config = dict(
    n_layer=18,
    d_model=384,
    n_head=6,
    n_kv_head=1,
    head_dim=64,
    d_mlp=1536,
    vocab_size=2048,
    activation='gelu',
    norm='layernorm',
    norm_place='pre',
    norm_eps=1e-06,
    positions='rope',
    rope_base=15900.0,
    rope_fraction=0.5,
    qk_norm=False,
    attn_scale=0.125,
    bias='none',
    tie_embeddings=True,
    parallel_block=True,
    init='normal',
    init_std_qkv=0.0207,
    init_std_o=0.0207,
    init_std_up=0.0207,
    init_std_down=0.0,
    optimizer='muon_variant',
    lr=0.00995,
    beta1=0.9,
    weight_decay=0.0,
    lr_head=0.00492,
    grad_clip=1.0,
    warmup_steps=200,
    schedule='wsd',
    decay_fraction=0.534,
    decay_shape='exp',
    final_lr_fraction=0.05,
    batch_tokens=65536,
    seq_len=1024,
    doc_mask=True,
    train_tokens=588500000,
    steps=8980,
    dataset='wikipedia_en',
)
MLP neurons of a small language model. Each row is named by its layer, matrix (up: input weights) and neuron, and shows model dimensions 16-207. Each number is 128 + 24 x the weight over its row's rms, rounded and kept within 0 to 255. Numbers have three digits each.
Before each neuron's rows, "fires on" lists the tokens most often at its 100 highest values on Wikipedia text that the model never trained on.

fires on: "an ", "in", "-", "'", "n "
L14.up1090:135141109129145126107140146156124116117134173132081112149131122097119145078108135085146112107129103119155108131149138133100184079084173157121111106117106100192132181155139140127120143149086144154094102074127164109117094150143149127107117166120141093111140121156120164121113130140162151092110157163147147118093150135130100137123155119141134161109075134127138105137070138114101168138147137135112115148097119192165165117134172149093140102082170123175143143135114148137144135130086142114112131134164111131121150142130099132117091092099120097116082127102120106097145171155141128093

fires on: "re", "O", "Re", "K", "S"
L13.up756:121132134145186131136158127109139138157126134136170107115096135133108098139140118112108140144139121107111172114108081104097131161139075158145128134094123134116108133124128150156150155090148155148140106109176158110103159108122119095159145127108140189124159116107129124128068094135119093079108146136085083122122152131137104165081146105120147125153174132136134136163119118118117091126101170116140128151173120090123114139088092096094129116178127101125118129160116140112168190116097137141128131105126111152109145099096119072137102160112062142119127146128113138136120153095155119074

fires on: " ", "el"
L13.up1396:178102134153136108124125141116089096167162127101096112092108163095120125128146120122120148122132089137170139122139101135143136148144156145101111104139140134092149116124094114091155129120131091109130127140084125109151153103122115108143135171137092127147110090172114138118123128142155151118115111135110175128122113115122096119139094140127157163098149158168129157134119121105164102148108095131114102113122124129136128135095132112116097159146116139089188147162126130146155141147141115169146103163164113151126128123116139069125129128154109093167106134089145162165157125108120101110

fires on: "as", "s", "es", "an", "re", "on"
L7.up1407:153148155141098123109152105117114127144157115153120136175100089158127176110173099099128122109101090102133072164112080151103124127147136125160120108183107156139171135133094127129146133100098124141127119149120134084093119120167102103108156113113164158113163152126139143142116121102128080180113110105158149134109129123121130111122121089135149131090147170134104135127124112122124131127147151134118077163199099133111145163109120110135109141097126138138142152124112133105150160180106102159095120127108115146178143117133169108138137110162112154132124103118124105121133114155124149134

fires on: "=="
L8.up1520:125137117145146125086117094147097133116110106153104120118110112153114153122117136179127120080124098084138123138190118142126124101118132111112129154110124106125146104120128139163130114108137140127059128105111128118179113160112123099116126082095133130134108149158110108160150115131125112157099143125172124156127149113165108119129102134103132120055103118144117149097109114133115053059142084122120152151122116120160099134109130105121165120085128124125124101146132128154118131158117116164115077136115116094123151111124115140114135118130139151163102141155171172150183119084118126133

fires on: "\"", "| "
L7.up1180:121105135100082107116160109153131126160147096132119141144139140136109157115116136128105121119132151117103165137096098113148114103092163140124146160107127129113164132181129119139086124142128126138111101159163108080141130155091133132127131157102108140077109152126081118091130068124131151121172097173134143146093141098142114124114096200163119133132132154140091135100183108134130138125148122151126115105177090140131107151126129121139116094083118131156112137115172116120135116130087117095127117129117175117138114161159127101094091127133137152139128136161131136144174118128176122126

fires on: ".", "Al", ",", ":", "′"
L14.up1206:112121130141084111111150132093119117133130106103152157120108139119149072123187124089142147127146110178100128114119141149125122157098093123143180162126133126152115136098136194132116099144138198155148146146154108127135135126165095142071084118122146096162142139142109174143075123125141119133147134087098109172128140103098131153096129145120149134100113157132160157142143119114133081159117122125132145112105169126093134134096118158147143154095150153100143136147143102157097144167139134149096174139138168136110084127132087154116130119170108138135123113144163109148115104148134133128

fires on: "K", "ap", "ar"
L13.up750:082088097137086155107122139084112145158109118113126130171155079160117162098130146124143100151154147107087138122124110139106107147137114105090133111133136170158172166144099092091111121132127128121091151132111128139075114170178154116138143111107100111154131108170114123117115123142121072117147108124130094140178123140163162140151134117080148086117117139131136096142096109119081141123105163106104151125151098128148153130158114109144150123109147090133129108117105090155120116057068122113156118135136123159166148150139131114123134145125104131149120111105122131168119105141074156124

fires on: "T", "t", "l", " "
L13.up158:146155097132132111134122143119165146094094126117151143136139119128080137127154128132134117148126119103107102138091142134096136129174121149109125150121161065104156104123133099131105106134075099118109079160095134210144158113146148190121136155145150131116120083150141137157112136168060086151125108095139119111147089100125148089119131110157136129143121110127126131084142098165153118164152132151101121097116152114125116155163131121145123138121114080121128107119136146150136146099106160097132126112115133147134131099141161127135145107119110178147113162075111147115118122140084113118

fires on: "- ", ",", ":", ": ", "as "
L13.up1404:173135092186112140114170135098122105117142131131100130143081129096114130114125117107133158120163134130139158133119123088124086141117103165136179094177138147149131090108147148144129138148179161156124160119135093158105149115137162157098116165151117083134155122133145123137127153066141118125096083091141149148158130111107119112107103108131093138123130146079153171138116162131164084147122117124151127097120142156139143120126127098137145123084130150123132107158143139138120104096110093129119123150186096085127101147131144133092138131131143125115099128154128123127106152145121099088

fires on: "\n\n", "\n", ". "
L7.up1484:136104086140098101102106091132130137146136140112116153149144116108140139111142139179116102129149136109102101131086072130093142133163150125130116119118120094168140139122142143097096108150111139150138134112089111129162133133129152138102121153109125105112147152141156118132128122088152151150145115161128129132115129098104133102138122142143027150118153164158112097117099109138144104064094126128129127133121142114144087140128137124115133090101147133153106088149145149143131141126122088172087134123183101162126156142105118135133117149111124126161150108181101137128126133122124134132

fires on: ". ", "\n\n", "though ", "\""
L7.up1159:129126099116150098141100116120115156146105129151133132125143148110089145114115112159110104143102161104112094119061120151151112166100097127157129120114143095162138148127140102100098099126108072134106114092121121107122086086147153132154163095139107117170132150174126093156123122089122128148089140134114093111121135063100105108156127162088106123075107158111172116123100128109092169115126140147140130096153140107194109128147154141147095160106121135156104144141156094156119156110091122113119153108134087172145135128130097134136134142082122151141156144101106137132097121131142101126

fires on: "im", "R", "P", "re", "ti", "p"
L13.up1348:126106151082099130158132096138088129136125115123147155129115130145139114087099120106082105116111127144136111093129106119142139108099181149113124104102133123116149111129103125114118084143093128150087105100158096175126086160137138135119092181166121084164108150171144155128117190126156123133139190116087109092105116104131134092080130145139158151148134161159140137128143103121152131101102115166140139105097083108126084150129169127095164143163140110132139116130131140121142144126133130138125158089160089147141111055166138129134128151139154128117141173092126111132099148166147082116

fires on: "im", "er", "b", "al", "ar", "Ser"
L14.up614:154098097154140131150127109167178142157100120137121171168142098102155136121129126124137140150124147152117131130132098086101122087114138103099141128102094153106062123111139107095122155145119129138082110112121130117128111120131180156068104138168127110105090138201140131090128112133093163129162120136130098146158135129121173118082124150128154148113146094132145144156101144145147152188172169115119127144101129149123105103139135121103129120104137121120129188110094126132126144093105142134163131106139148143091127129174100160155131121132135170082155141113114100117131169117151117125

fires on: "ed ", "ed", "ated ", "ted ", "le", "en "
L7.up1214:168077112099119112136114115131129128120152138122181130126135118119113145115135121173163163145101075091132157126106124120116099168092180133094178116116153148111124172104133134133129120151145121094136110075141175130137118134162115123108118109105129135139142164119146133153156117085083091120157103131139121172104136108159124151150108135138082124132154154123134119140119143151132115148112118110139141133136099081159095161148131091169123099129148160148135116121158153122121093100131136135125160148147127156179156076163148069112137120105160119139132124102156118103133084146101100094

fires on: "–", ", ", " ", "to ", "– ", "— "
L7.up62:195120135128112153166094115139136069118125148115078156095134131133121173116133152141131103153132089148137173137147126094140136103077147123118128153087145076127171108115120156102117145126159149147098140084102149155121132115144095142112126124109119100137123110178150129158148104142164114142108142161100126129131116111109105123114090163161080131120136140115143163150124107147167150123146120133138119170128152131134198152161166109109123145158162126070131163125143152174101136115114104130172126137150133157123112146159143096121094155141150126117086074112105133178158138128117124099

fires on: "kn", "s", "w", "in ", "t", "T"
L13.up758:135124099100119152123114153164146123128119129079146140129152135118103127095145110162124144124084097100121126103129136151115084141133107166145065186124148097162157159108118125129106142120117144150078125155123156122116145119113106125165150146084110190124146118125113125144099137156097124134146112126186102148120109126110140122101107121132144168129124116174132152109134118119120133158102132119165109162174091101185130151182169133115122116126134111122126141149127112152105138122135112061148129105136120130108092171154110134120086126116155158167114103078077125139125159118109115075

fires on: "that ", "'", "ub", "n", ", ", "il"
L8.up1364:100133122157150063091158096125131163109163138115153180138137142140137170113100132140103161132129132174119151117144126167154097118100103093126095116135103078099167122106119111132086149162121154092148134123119135138153094115139121141120130177122156088125118140129158141068071092150112096087128095127112126105111134130108116195111146153110140120103088174122133147105116102117130106119120124127133115079148131144160158137149157142128103136081142095152131109099158119102161111131153110162129113097113118122151128134142116146104110163156109090153103106181157124152116153124098137147

fires on: "cl", "Cl", "le", "ass", "re"
L14.up1524:116144121122167120116088166101134138112131114111122132102103125117122139110117115165103109132174127132103142141145126068122125125169154150159124106119123133135141149105149125171162128155139153136123159122145146170137112136142142129142110159139133109147155173139118083136117135114148131083172113129177175141151147118121107131156110114123153150151150112131117115119121110127139165143155147123082146129167095081202119111157123129113101125135066085143103119128144135125122156098131082104136107114141107148116128118139138151144127123119186144129115137147136167095118146151130126099

fires on: "| ", "P", "H", "M", "T", "C"
L13.up1391:100190113118144145127128111138153127137161098114121110120117148068114109185145144119158157156093095127095143119118125134125094154087144095188148120126143143108153117151157146097112144151128155161121083176141108137138079135144119115162097103136156158128124117176102153120095158136104108129100116159159116116134154137107112124135130167117140135087111132105144094143106113130167142208127110117108101154153119098116102105149098179123114127113132154122160082119124152124170120114148160120138160120171133129095104132116105180082137141178153131138122090141119142139179144136125125104

fires on: "ut", "t", "it", "n ", "us"
L8.up505:121167143091124120100124098125109101119110100172124079152151142136070141144116109156110145095159106134144110114156118116150141138175122106138147138153124141127091157159127118160104136075097090116115105138097130130168103141141096144137111115143103106154130140149100109139131154116128126100106139132130094131128152145136127113185146141135127154089118116143130073123136112146067087172169153106170138121119119099121124170152122116126128150171141134146103127148093130117127149059131106117104132114161102138130151134104105128114148103137108096157116124169143112134146135164117116104

fires on: "=="
L8.up887:124161093168151095059132130115156156113101124124094141113114136126126114137113110127127088123103120164076083116118101123102165156141139142093147144142145145175173127154154067154128070101115059118120141134106129135126081136095142119109112148094103138177124160122131157146105139102156122122113107138129124124096127149137120118156156155133111189112139126152152111111118123117169153114191090111115113157116120150152120138129121161091130142114104139115158116089115125139123124154139171156116173135132149104116154125124125164115094176115131143127144155118097131160121138095093144144

fires on: "p", "ar", "f", "ts "
L13.up330:145123118108135120144105112134165126134162147071123139087144118098112133165139115112154134116135132135144116141123108130121144130180152090122167167135088142138164091103128097122112147173156143103095109131122104102116144116123127159100135124120119089126127155160121139106118144121143084167126130148123168114126177154153111087117139142130109142175077147133128149150121154123096144161157100131178087135126126140113198088143118162149132102093107153089122140110150083124136110082148119105111143107129167102134088124153153099113115143126155109096102142157117107119133152179095106126

fires on: "en", "fe", "de", "es", "re", "ow"
L7.up1303:119115165112117134090109086114132081130131129170166151145149107107163131110141108055136143160157166142137121104141116086116151100157127141152126102124106153121144140127124115143098152109159119131140159086126179110084130151152125113117071105135157145130153148153129102117146123156140114129129097090121139107093116147133118159068110098133142137165122142156175129144100120118133164093132097104114121138177134145128098139116110104082124101106135141109125168121109142170132129124082119168139100135162144130132101112120161120137146101134126124139136145125148158133156107128146133091

fires on: "ed ", "to ", "ch", "or", "c", "et"
L8.up359:166194073114161109137136129110151121084146079100108147119106182072181097163140108128150175159156133113101168102142115172140124112143123139119174104124171095164157140104102134128125049146161128146137156106152159092128157161132136158147135145096122117167117151145087087111108165145147168153152094129101105146132114116115177154116134104095096106143137110133118094127137133093110134105171144137121137136106140091132112119148113106159104186101164107061130095125169112120139140113143104116112125118125122096162124140139135146108134132135133132109128129141162137138149116149094080140

fires on: "| ", "; ", "le ", ": ", "e "
L7.up341:123112108123131134145140132115133084090115137103098163151143100110154116138153141149142132150110130117129118138153102096103106154053143141148108119119109123119159157143139154175111117105141048143122123133109122144129150173117136158116140121141129142100112126138091135166155086134165132106077124122137148164113140128163126108144141084161078083120199108165121145130140138105095109104157150141139113072029152165141135127121134124073115107151132137148140160130099143106135161149123079105140154143128131131101108113165123099127156096114136114118115105083143115142153118129141148122

fires on: "al", "di", "ud", "er", "G", "Di"
L8.up351:143127097123097090101099137095116144107126166106130161158117133110084185155138113124192152157059135123121121099133149107106106119122140132151119108129163149137123101171110118151122127142115126107084129088129143113175091146144138152124113091156126068136127149138100126104115120158158144112171112122154135134144141095111143150089138101071169124099124159135099134156073137130146090168142140139146134091140132133121143135145109128140151119110188158136128102167126133094092133123179137110158164127111089119123103142162086118143144112088115174129098128114122090171151158108153141104

fires on: "| ", "T", "wh", "A", "0"
L14.up332:120134188120145125150127158171122091131103096115144143148120131098115129147123118117142130150137140111106120094110129152110153133109127085173109166134145126127121130157138134085101148127098124110138188123086129115160138139118150103097098124110133124127117116133112124103083120175104115149129164158129099119137146135122114080120087202089127109134161169127151107110125139150141124151124138137116161170134111130150127130113120132133166126142059135117158150143131127140112138146151108093062105076182142124137095142079152186103081136163116129135117099119152113102148108113098132136

fires on: "| ", "ag", "==", "ack", "up", "Ag"
L8.up437:137115121150179138115108160154119126105118143144148150110163175122161118118160138104117134151105102140089122148105121115124124163162142078177142144162068131123170122125156140156151096158141087140147107112100163183120123130134146113140147098109166104104157155128108159143100097119096104093176158136124107124090150136167119163156137153135142104115123145112126121130125126135106099127112102111151167130116081121132188083093139139119081108103145146148129105108131143102128086150121088112142140102088150146088101161127141118116105117105164187130129117179135116165158106146128116128

fires on: "=="
L7.up889:119139169145146128107078130098120131123096121117135160108128137103107130135141122167132124136089101111089140117117116117069160116140130149151160093163141125153162134108143137134141097131113104152121127133106101158086090161137151108118160186164147142178099183148130164099099102105110124138136084139095107113115177152094097173181107126104137113139114110158171132135170142162171114179096113106143148158123121093165151139101165162103074142094099146140132110160154150147120092136119133103133111089154102111152141156141139165115133102163131156120130097172117105147106143113123142154

fires on: "Ch", "ch", "'"
L13.up515:137118168151165152144167113141081110118109149127083147123109089069121129117100146122121102103129108105102141121110142156090149110101147149106108146148137129145065129142134145121156141151123132165145098164107134149115134122115103089161093160168131119135102113134119125191143166110126120106130079091163116151110113103165154115153142121110140108092103104116102153186152126140129155128145139128124089077152116142135179157119116120162101116157117121120158095113134150105091170092115150156143133137059141133113119168083108140116158142105137085125153119131129142136096120154126121112

fires on: "p", "ter", "ti", "b"
L7.up987:152077140155137118132120092140083138120155111152134121127112142098152144145163106127137124120104090096113137129107133147126097109143136105124144166094116103130115138121102117097121095147108140108171089112135121167142124143114058114162129118132135105142104124139095131138122140130108078127113161127115167052098128119092126101114121155179119139130159107117113087109088117136130124119128168178161114099114112114140105093130163154113123130154111110090137149096151146132156140114177128107118128152094137104141132146156127134132136113156175140097113156098139114154116102106128112178

fires on: "D", "De", "e", "d", "; "
L14.up1310:159150167123099101150115111150120133123137145164113117128120153087127121176154119113154111122152139162159149143144117082103061176157150140107156096125078134112100096117158136096142088116153139143141120137117103115099084142083104101146137138145174113094124142141128120151129095156151135134115139113129156129123148173152142138154149096117140166119140093131113172139130109119113097110110122123150145171141118146137120100111130123109160086168117132174133152160141171142145120106156112163130141142123126143105148082125158128129140114092120078129175139132148116151134145132150189145

fires on: "ri", "di", "ar", "at", "i", "t"
L13.up988:133155146091130119139102129133125097108151129116132094076116129083117161109134119128124126104117095128111110093100137112101122169117133108147114119125102133115114134176145116143108090119081076122146126117097142131106118121135156152125114167131148096137122169163141138150156106155097134089136115114103124156081110114085115148126146142133139146124100133119146120145142145134143073124155150146111151103107102147140130150136114117184191118149129128095142118141128167168114154096144158138102170140116170109143194131162148141131140119115086068151157115170130131110134139147098121118

fires on: "| ", "of ", "+", "over ", ": ", "$"
L13.up780:131091171146133096114114093132105137133122153081126166149145140111145149163165150149160102100126167130126144165142149088108132106082111154127117119123160134112129115154133172165158137194155154151130166160138136134108156148138156145171136144098146114104124140107122161169120129135109153179086131119102124149108100122127142099132082138157071112133155119134107163124200114103153092105157132144181148073142125140098150125172141142150153119101115150139157122092141133148100126135102169149124136096096145140079140108148134133139088117144099133141143134148101119166112149131129143139

fires on: "and ", "& ", "| ", ": ", "- "
L13.up1471:121089107098137157116173123125092107130143130130132138104105162113135098144120123143154115097149127135101100117124117128153119150139156148080134151159152149139144105101152133147136152142166121084109161153140125104154130124140210122133114125110114087099151153084148077100087109087099072121105127153144080112152127128145121105127117118143091170134170137131153130144147100123115119104111094127108058145170125102119115169126129110143088097147127173169150135126148127130162119078108115079169122139123175144130156130088124128124100131097177145135122117152106096146144078140134131155

fires on: "S", "L", "K", "eng", "r"
L13.up875:162116139150118123132126193118101103142114104143153147106124133124163202141116137155128118137160114112117096143116157082109123155133123150145152132115140127139191075090134124143117116111109115132112152133144164082121127080122153098156149137116153140162111111152157130108105111101138178105105156137118090136163098133121107138097154139088150148123139116132101109142129113113091106153106181110079117148142107118106111127109108096109138122100140149153164100126113131122142169081106136129130132125119102193128132156176122144161121117110107075093111144103103153124124162097139110132

fires on: "m", "-", "ing ", "ph", "a", "tic"
L7.up96:166116129111148095087164156158102078146081198147101078147129093115152081098083134117100127116102090095115165146159111135145118121155127061140116144100160133111163168111150153114104106132154112124127185146111141142157125120103095136119168110143120165147125177152151109147169111108117129139096123125100156165160128144153151120124109094125127133105092134138164131118125168189179169109118088155141121095120170076175151140107132114134120103153148114090136144114119144119092131148125111120162119119110062124107125146124151102104142141154118163116108145136142111102123146118120141088

fires on: "p", "Po", "ed ", "-", "ent ", "o "
L7.up944:143147119140126108103142115106121067146123068141129172140151110149129142098101116118173165141143122129135071137104104123119105192127135120115123088139125096152166156154125169136108116151130172144146134105161161166144106153140159110121169094155163125125116152160115092172105107138115092115139109132161092107152148125125119118110104141144092091157104146118135171116136126152122145129142144107135150127144099110134132150147128130096126166083148115093106126197166131096142074126139110111155092164120119135136142151122136106113148125133092168113147127099168131126145131102154094105

fires on: "-", "ly ", "a ", "tion ", "'", "ed "
L8.up498:152118117099125125093104133184068114151140114135072076146102141142143136096059117117115114138159098131117103142127130116121129137103116139121129117147126099159127165137097126105143079103130148092109126093125103105098106143122124134129156077137168147175131126125109132148110131100145115134112175120165130114140143111140079154123128120170132133127144108171098114152149158104138124142169168110124091093125101122140128136152145138134114101161127125178134157129114169119148136114159129090126162119132107134162108131194134148127131106077112111147138178109104141126150156169145116135

fires on: "=="
L7.up38:109131136102169104118091089136110109109115139127095104140109109140128097116137151150071139062144135126062138140124092132137130147150153132138094165112133125121121114120139097150125098144126121158107109088133115116174068137140140102105166155116171132135161153178139116106129139128156127118097126134099129111122169129165089162141133175143118139092125123174114132116095085127179084115122132136172123102081101177175150133101147111137108112104126133117135147137152101153146143147129117097121126108082150165157143152136121162102158156132107153127124149166113146164098146116146144195

fires on: "of ", "er", "en", "e", "um", "ie"
L7.up1324:122122141131160106143132141123118097123119138170147159115118106125144175113118122150117182172197130115183116120129110163114127152097112161124153117117137142109120114117107116100123107139138148082134129097110167128144157134116125094142123098106165148171175098138111133126138146091135143113148100098153113141133135165120137143115092128111097130131100125166187157172100162109127106132159103137155137106122123115155131141126120111132160110127153106109074158125150106104135126096134135074123080135173136170115145113099106133207158111140151159100130145106132135085136113068177142118

fires on: "h", "World ", "H", "or", "s "
L14.up420:122119117121124162111175110086150115110144099177109111108079148114142159159168168126140112135122129101139092115173136130110110116130127149116143130095123117149120152189140117141149173099111150159175116145153118117117153154073127175150146137158117162116134111158154137097140126115125116154098153104125106105122152189122153108170143117151129128144134131164158070150166115125147105154109152135128142173101157121134147082141122135126082094084120153100097090132106129104116118108107123148143116117142168136112145151154119147068112150114124124130149155120119142119127130150148111110

fires on: "\n", "| ", "\n\n"
L8.up851:130102102143101110125083133115120158128101101089121148134128118109110120134086076090156094154136141162149138154114103068136126159121123147099125118122088087106165124146133147157134102148108121140157132076117110129083150161075126117088167161139130116108113135149085156117097119161119108125133100149133102134118122105174144090116129137127130096127169122105131110131109108148125115090126123148161101152104135159170125126127126097114157121139118129157136115126168112148125143090141119141129133131121139115131149142096086086082105159141094150134115125192123148142125128110150107100

fires on: ", ", "– ", "| ", "dec", "h"
L7.up536:117115176133104139117118116140125161121159145145113077158109170095146110176132149158111111130117117124116092143128151116147148125127103155119127124161127098167113097111158106140094112086135120087167061120117131091135167116114127157120129102136150145142139122157140100101154142080098116147132125134126142126105138138151109123116136131099129075092147159168092143120123187097128081142112116145111179163068137087100138142096111109148114161121129139124126094123089079165122145114116128121152106147111145164162162115128146158147112105134117123108136138143122120145133103100113120134

fires on: "\n", "\n\n", ". ", "=="
L8.up591:135110129080108153111112137148145180123123107128102132209141101134111108130139109122137116086131110091111140140112085171153129122139155126106132175078102113159101130115143066130110089153111088165144131145113135158144107128167134091104132136148121128118131160142173114143117141099133149135091112138140131128151145146099119124119166162119022118104114148148155103166117100149156132120122135092147100119143133119160160115105137145082150149120113147145134107179136141136140130132114102151115098086146114157144147143110094192107122105137102112124124128162118156180122156128105128143

fires on: ",", ".", "di", "G", "i", "am"
L14.up661:081098148085163129083185134129129159109132131110081101097104151112106111113147112100127139111178112122145146097146151145107108167139077142147144128130167113164127167116172136191143115152103131121120117163080120158140134122148125161110118098181130091079120110172109116121124115112108166088115134120142149140141120109134099133128131192141119124140121174156139133131179152141113122166127145121171116109120143143126096164128148142139109134130160148116143135141143122164103119152110104133080150090175160143136146127171116104112127104173124103134113178123186125128136121139138103125

fires on: "'", "in", "a", "est", "ig"
L7.up1087:081144149144117149104120118099092140118119104111141142140127190145110115141089108098081117165149101089086154105103119141121128146097146102103122140145148098128125156168132111086113140131120124147161155139114156138100152128090113134170145151162114141165079102112109116157130157112158123118103151088125108085157134121154141129137137096104120115105102101141149130158166116151132137131132093115123123137128171070163149132117104105135122112152115109150088138121123125126115191060115142155089159171124106168097122127120111126146136136129147133125130127111117145175171193115121126119

fires on: "ap", "car", "ang", "w", "h"
L14.up626:141092134114100115148126173091079187143121151076156123117137122171195131123157113098143108114133129143084167144133106134131115134144102112124152130152122154110122104129100150152098147119125194140089120113170184124091117166130133143133157092137129095113114116152127140108079142117127113105127141140127117118142125185111139149154199146178152128134133152147135160179098130115092179100118127127110180121115149149164147119144095124152115082131148133143115113171129110169094118143070169134132137121133103115142112098143093122153126102131119132124104134107125104169155143125167123158

fires on: "| ", ": ", ", ", "x", "ook", "g"
L7.up587:131118171166126145113128066136112122141155141118122117108108157098132113128107139159118135157087090149141149123138085128115105160121114102188135106132174093161137125145176154158144134146116104102138090155145154126141169131088118122162130077137138099145131135132132118164154129119144150138106128139151146113121147137156102135118137146097157096124169132124147170111154143116113123122104130144165119099106113140143137175111137099082088142112134128153165140141118119142070084123081124099105139105138127145102119106133145167166113085112124153135071135110149125133107109108133100166

fires on: "to ", "I", "from ", "=", "ed ", "-"
L13.up1028:142179165111127126093160132147092136098129179078102112082140122143143102099104155104106123103123129150120140132099142132106116136141149133144113112084146117133179105117103122095122095133145147094152147094108159164131125165135132194109157169105125164143129138116104144113106183151114145116145098139144077153103131138117158115094121111138131157147186123127123163146084109127137146134126128137122114112121148111081084142113118099152125133097194113128126113088176182116092163139132106140076119137076116139127131135131140181107128095112070156150140125139102152092127099146141118130

fires on: "s ", "-", "' ", "al", "h", "it"
L8.up215:125131092120165100117140068130151135133138149158113157124131153138107072173106159140128118108146129114134161135132148110105129094138103095110160136129101143143095141153146145145172125100140128139091134110178126107077133125146115134104097151130133156102143108110125121142124125140108125132141172105101130113102122121143136141154109123090137119165115157170145122149118162150162117169101142169135145129087106118134087117156130122108108078108130137169132140096127124116136126128161128140146129109131166149140171151171157105070083121153129101177142138134141148132107141165145112119

fires on: "-", "N ", "ro", "1", "a "
L8.up393:155118147119097154141086129113141076155143141132126111143102120120108144095146164100124146112105115124114099163138130064096109107158126136112171138116097154152118118079117126122145128156140105130134128091123138111147078130095160133119121067149128118181129069148151155140130106099128085078112123162119103079157162145106141094148068124191135113143081097167142114132099144149099114131146117134143115121165121119163149131105155137133110141179135115155136103084112104135138171109177137077150177145129130157126115118140161153135120105153104141116106170128124120105099150109113129136

fires on: ", ", "p"
L7.up827:146104159143122133128145106177127155144159114108111145125161117105157118108136176097131136113131151135143137123117123160124080144148161123119116151151126147126119123085110143169099131145146104128154174151160128130146103109122117117098135124121145073140089158109163087117077096135102113110154103140105145112121131132134109097122143136189125141123095130104120101151117104095110151135164109125150125171080139114137175121148151143101105128100120138125146130117160109082118155160102134105113094131127104140146116125168163121101076141150177167136116142086178109153118129147144108164

fires on: "T", "i", "t", "us", "R", "et"
L13.up319:174154117132131115097101144141103139151155152105123108115103113113121105145118103127170085147135146149136118110122107110066119122125151134103116117138109104105138112163127145140136100133116103086098115175112157154140155093116145185135109181080129149128123125183132158176105122147138098085080126124093114122135101128088151109122170159154171135093105154133143121130135124095123134134177092099167135108088134158102119133177117165126191096183145127114149141137144151130102100128130148128119126105128110148083136120110164163079100134091165116123120135130112141089127158129150145151

fires on: "\n", ". ", "\n\n"
L8.up1353:152103135114119072107108087190122114136144073143150145189109117105112121126134105170132118120134141153118101132109126130119112129132126150132116154069125122126116137120101139106113123125115128160120109072125112083131132132173159132156140136142166130163089122137150103147129119097120137124131140125144078114150156145157112127135162183087047131084149111141129116146085125165104135126106104156127093165124153133186125131112117117108089111125167156131109099144128102163133126136163112123103108096134108136145176142141128136088128141106127134129109097166143141162141122120146137175

fires on: "ed ", "known ", "ated "
L13.up200:114111069132134119148120164130147160156112095118150104123132149101098142143160080097144139113136138097150172106113152096099143165120101156105140121111144121165130151120100135131130100134184152082124138102116132137125155146146151124145121146160123103125140122120112121135127133121137155124097148173152111126111118123168129132139120106137092130142168122158114129114119150157140151099089143176144128129131113074161112141115133074151155147117155149139131129130158125116120105140146086125123178092137118133192146099110137072138129107154130132110128128131135158125096108131097074103

fires on: ", ", "of ", "after ", "on ", "ince "
L8.up831:125152169145124134139123136145095100091143166089118131130129164145114090106164158128143143132108136122128106119152134092155128149140140115141128104129123112172130126115123134132076144125156191108108109115104150151119147098141128137143140160130134119122122149158133155121171087153123128115126144174145184112093116130164115128151102125140100157157170180149190112173119132123113131175126123111128142126098113130098141199114131123129094112126073130135138120116133111129116108098179136141120101168140133136167094177170118106151099097143146129203146107132132140141110122117166093098

fires on: "ed ", "p", "ad", "stud", "od"
L8.up1415:131120162139135100150164134137127114150138150136122117124131107125131119092118152156095172096145121131112125117129079114121096165129096148118106108185087116148095135124119131123168110167128137091100125118146121174110115148153126164132118117114145118136145157125091116107115104089135113128150140114133087149088132148139146100125103143152144090110099144152113132141131133111152109138135124136172091129139122082153109099111181122073095101125116105086136145144174112071150119152102125123111129126132091136154142114137095085124146113139106169075120098084139140111131202144119142125